config.toml
tie_word_embeddings = true
init = "uniform"
init_std_down = 0.0
beta1 = 0.95
max_grad_norm = 2.0
warmup_steps = 331
doc_mask = true
dataset = "wikipedia_en"
MLP neurons of a small language model. Each row is named by its layer, matrix (up: input weights) and neuron, and shows model dimensions 16-143. Each number is 128 + 24 x the weight over its row's rms, rounded and kept within 0 to 255. Numbers have three digits each.
After each neuron's rows, "fires in" lists the words (lower case) most often at its 100 highest values on Wikipedia text that the model never trained on.

L5.up1133:120126140139137122167124154122135121103131131099155163132124128100145108121133138120094116154167111111115089153108122174110144162114103124106148117134080107089130108126139122166138169131153125154148164158159137131121132121150091129131101126117140118142122116141131078141098137151131120108147117126105110122126125096134113148115136162149139115108171132111144067114144145139098126119110
fires in: "that", "however", "of", "addition", "example"

L2.up1593:147079111145116149104135102101133145120074129141116137121142123109113142141141129150083117162125128098154089111126116084128089134140160141121147128158164121153159176123150138070071153136163150136129117131097164147106106119137138147153157114094138083115183113094100156093126077119088151142090110089129130097090116153128149166196134108168135146146158111155160125157151163118103124102089
fires in: "by", "had", "then", "dōrō", "weissruthenische", "two"

L2.up1569:131115144155084153119127162125161120172181098101121110155153115148132171116159149120124120146108149079125082129127130121146151152109123118150141148136110111160136140139127120079129076120133146108124167128126110145119079097122163159158156143102111160137100099146091146138111157117108173133142144140149147128121107145132117152109114114125107122159164133145145134114092139168114129176122
fires in: "by"

L2.up1517:149133177128085091129123140132127133152128140143168104145160139125113163150143131116107100098111182159130090116102108134116119111133142100135115116118105149123129146131084135117130110110130132126115142104101119126163116123137175093125126121150111163112152125142124162145134135177117123104096107159121171118113121175145137168099103110133129114132118073131102105114148125119161119141119
fires in: "took", "received", "went", "came", "takes", "won"

L2.up1853:109142136154136142153131127096099161108093099134161154156142164115091153104133166100069156130176126132154089112109157135162157100097105130144133144147110076147136125137153118102126136129144128162160136145080161099094065141152117155135150081107133136129145099113154135118136106114102139136111162166112103154169133154157155114148173155126177122106116130101107133132110102117099081146138
fires in: "0", "000", "600"

L5.up755:087118145152137145138133121124116114084134091149119137154148174133151136093152108125114102098133165135122095160120084098141179127140093097130143103136131093077125117149097165171109148132144144108131153089142184122081117130158128140139120086100136096077165117116103107130119128095134090135096117140128131141099110164106142132111112121130167124117101104112102126113130077154130146156140
fires in: "but", "he", "we", "it", "if"

L5.up403:126104110166131073070153130134173108117146089162143132143066098147138147102140153145112102112165177117132096161100148146141153096126114150122147146147138126146101075084128103147098129117086164101115102112131123092116134165129138123079117131135138123129157158134109108090189145152118111139145128087128145125125131170074146120168130125124117113151119090142142169107136119118109145121125
fires in: "in", "university", "at", "degree"

L2.up1933:144103110122101176114142135144098136123112136177102176136134100114174129090125136119139103168134122143115088123141121127154126112129116106145090091147085110114130077123145125133112120156121164128160114106081105142129101132122129133144133144091111113136125116106119161112108127134107163131156157166145138158109154159121109127162135100102110148150133185117175158109128094141154143157124
fires in: "than", "mid", "over", "long", "by", "even"

L2.up1225:142172139073128144168133097135136127121140108145177151102112107103113172160107098129134147142093112126104101151119148146130105131153121094147094101106156137116115136164164085075113084113139108113078167156126104130156118170115143180122089108105106159122075109139133087137155108156142114157138089145115102109093146124159112117132106128139136153157183107109197151129114154131118110192126
fires in: "august", "april", "january", "february", "september", "july"

L2.up224:093165140157134149083114098100138069148099148162132091153175165081152142113118123137103135122152151108162153146077144144156124125165143116159127103119147121123106164123146135152084171066145099149145119091098119111124103115123177093169135107121131122053086155107122136138147083095121127137140089122136157128141132140105104136096088119143118141146169138131171105102098105129151125137106
fires in: "were", "them", "they", "two"

L2.up890:130138107146119127123129104138091114134122107138137120186148160109152124169098092119161118106103126121134098127092121136133189138082154065149129124131144129122138145124164118123129125139140090094103139120135124101136117137123136115170112125126171137109104084127091120138104136137135096106117165129147138142106135112094100134128112114130162141139143128151122098161156163163128130146115
fires in: "went", "be", "took", "been", "goes", "got"

L2.up1442:150161129128126092069116146099137107116116125138164110163127087125146155117128135153137108126145122118103138130118158099130143139133152116152107108140126141119158107173119126098154163149147137129101103130076077137085078143158163113167162116147136128124155106154170117128141099157083129099124109108115130115127066146113151140192075111105163160122158159118124133141130142078133124158138
fires in: "released", "died", "held", "sold", "published"

L2.up345:117160118091144109081114117088124137108120132123091107135130168113127121088117124160108094109081121125154088111103081121099115139136083102132091099106100178086120144177150112124136133139166129151150102154103124100094127158144173129152153112091123092156134102144121121117174110109100110124133108142159107131105123099138106145126077134128131100139153151124157125113175109163105146148128
fires in: "born", "known", "released"

L2.up987:116155132152173121058092115137160148104169164115102140143116173134102134142113100095080100130140143131159149104157115111099115135121148121148106109107120144103104134098142156126122127121159111130149132106107137114128155140118110100079152103140115160092166135137134159129103116104139143144118168146114124105170122122139156133162074166138171144156147156171145147160133110099152151104102
fires in: "are", "be", "were"

L5.up184:162104126150135152133115127130122151115123147149105133126145092163119164136145172151092125096101106109158104120120127122131093125116117102130115092109086136123128134130118141096173189165101161092155108117123149123159124100135156125114158119138170095125150145150130126172141116089099149130113119079126117122118134114125126129126115133136128164109157104129154091161096181111130121156132
fires in: "as"

L2.up227:119150151150131135134161129152142101151149114174141108076148107124133144129098115125156129141129127112115075118143115137138128146115159149147124166143079130143137091129137114151087096099109148137104135146087145103163109164117115162090107169129125151150106094124119104096130093132191147137161134163119158145107130153143085143126161161158148110128119157088131159148127131138123120165085
fires in: "of", "top"

L2.up911:123143143114166137110129110090127092117133117160143089112142120146164142105083122079097120118161124138115147128084170160124120153135120129122161109135156108141152133106090104167060150134149146096111150119119104101136151124118129088142133094144195150176098116131117142092127132065105163122140131122130108154123147111129159134144138116184147167121135149153141121163087106095090116125088
fires in: "by", "be", "out", "as"

L2.up1079:152104107140108091116086107119128123153086096130109147130113139133121101155125137150108166111156101146089168109151147132149125118184111112147130103119153088127123148120146108118095136127110162138122169100124074123117131117113118115093166091105106129130183136087132135105128153119126095138158096146130106157151147083121131107092190134169139154151109119124168139132124101193086168126138
fires in: "school", "film", "book", "ball", "court"

L2.up1488:092172177148119130096152146134150132120165070142146115106086104128137203128117164102125142133117103090098156164124146111144133132135104097099143126127141147145118136136131141106085149118164142122126162107158114154109123161122124133092094154149161110139122117116143125043137125081107150111166126117097114184120168173112146167155136159111144172154140149126157092138100150175123157166115
fires in: "january", "august", "march", "april", "february", "year"

L2.up1296:116121120129159116129115167157173142155092091100170142136161080107169163093128139179137095117136143161103118136155133142099129104174115113144101088145089169127143168127131087118125127130175175104077109162147120106149132158178144162152111129124071166092125104127123136110147167149149114120167096196125107133111084132141135141138173144134167115131150116131133149111109130099144164156172
fires in: "de", "des", "les", "oglu", "d"

L2.up901:173136157127121153108134130144120082138159136175106151144109071141130121164116127145134105092072108126082133144143150089150149115117123112110152079157115103112151165124121168097082132150155109148095121110135161130123153153143153119133158146130119134108134102154162175153095154116141157118091113138144155117125119115131134126096083161085153171114128117133160085165114108144150157127127
fires in: "with", "song", "where", "by", "featuring", "defeated"

L2.up240:168140133117164099149099132142166110121109139165099112056109110134109138131115091138112138110088114090122154122101152133165188111121139164129126138132159162150148112108143140150149159111132140102097101130133088122118160096103138101154123171150132152118154139152122094158129111128139135099129141123154158129140102147153167111113118139156134134156144169111139139138142157111105140122118
fires in: "first", "part", "second", "third"

L2.up1802:129124129114118150139147153153111144131162165174105159166121142095149140099153113135093135148148116114132126135103151120154119087127120127102086128162130120106147120104152130126110097122135107109141096128122131135104109131110176136137139128133121145114103134105118153105116109168085142156167101130147171126128142088131118095117174154142120159106135142082128091120108123120089135166118
fires in: "for", "on"

L2.up481:123094117155107198141116098099126103146106107153113100108125133151123171131102146135094141139096128133122154171129154176158153143129122069100142122114091115144157136132105119151113137101162120124131086096100133083094119143167111132152105088105135101141113104136121134128129131127076134115135113112115164151087128136118168137098174149134098112152155095096132112104096115093124105177104
fires in: "there", "is", "shows", "are", "as"

L2.up1229:156100156155113154089145118107140131138106104158091153140121160108160146122131117124078137132126166134130111146114107155110111109119150100128112142161153165116140108151115148147088114146120131152106145125109156115141120144127153138105161094087148148159124107117083153160088077105136137149095133102149112129131075118175121123140127111074092162140115142095122108100174145127111120151094
fires in: "be", "on", "have"

L2.up361:115125156157118140117134125142096072114176114125097136099124177069181185184149098167146127149129131107165092147175114112099168133110113127161114080133173139112142158119131141081118115158151151130139153116110127141107140147113118123138117115116154106113134086107115091075117111125126097137127112131141149122129114157119152102122086101125133146146154127073117119153111190093126141107139
fires in: "the", "all", "total", "al", "be", "real"

L2.up1931:153107091184110112138128134119130094145117112128089137099103108106140162154105129125133147152113150147152127140137159126123101138122150139132141115124119139136132100081094120147164109089119103136107130148087133124124105115136177133110148091116150126099141149086109165136123134135107143115126164119112141142172174126116149133128115132089153109117136076177156073136131184129124114109104
fires in: "as", "with", "s", "where", "degree", "there"

L2.up1696:144086145105116182146134111118104077115146123123115145108144115067088138144108100115133105145090138081094119100089108086131143122124132133125134160136152132138123129117143096105135149137123105114106097105098170160117123139157111125122124107106125134092131123148185117150137113163117158156126153163116135099141102100115159075131105141127158132158113135101162108134161098156094101137149
fires in: "s", "his", "jr", "they"

L2.up384:128148127162119154112134172128161109109125106147081156163129106098124131106126145103134102156103095171159143091076112144088154144095086088136129135123122115124116093152132125107134180117151106117128134087148103171122112189121166114145152113097126106148088138153135138114145172091146118132114128121128171143119137161111144159166160112108127145160153193126111133149127125125109182150124
fires in: "born", "early", "life"

L5.up241:151082113134133150123152123159115118120133123136144158107138096134127125113153119124084114143172109112121096123114104097098125102088126133145115140131112137091163104124163155149128128120118138139094170107118136109152106153179083149130131141093131153118155100177100163175102104106146139103099114105127190146151156153141123159117100154132094147104134142109068099116136155112133129148156
fires in: "with", "have", "party", "having"

L2.up308:102123163106130141115088108168109104108069162153131114118107119161150130127091094162151127135136144117132132156149154149110127104118126126145121109132126123123127141146136153111126143113110133140110144120153130114163157139109128137145147150117118150109153139137135152160096149092108161141176147088122140131155140136065168104144131132080128155124162106126134097149123158133124130123155
fires in: "to", "day", "hcy", "against", "reaction"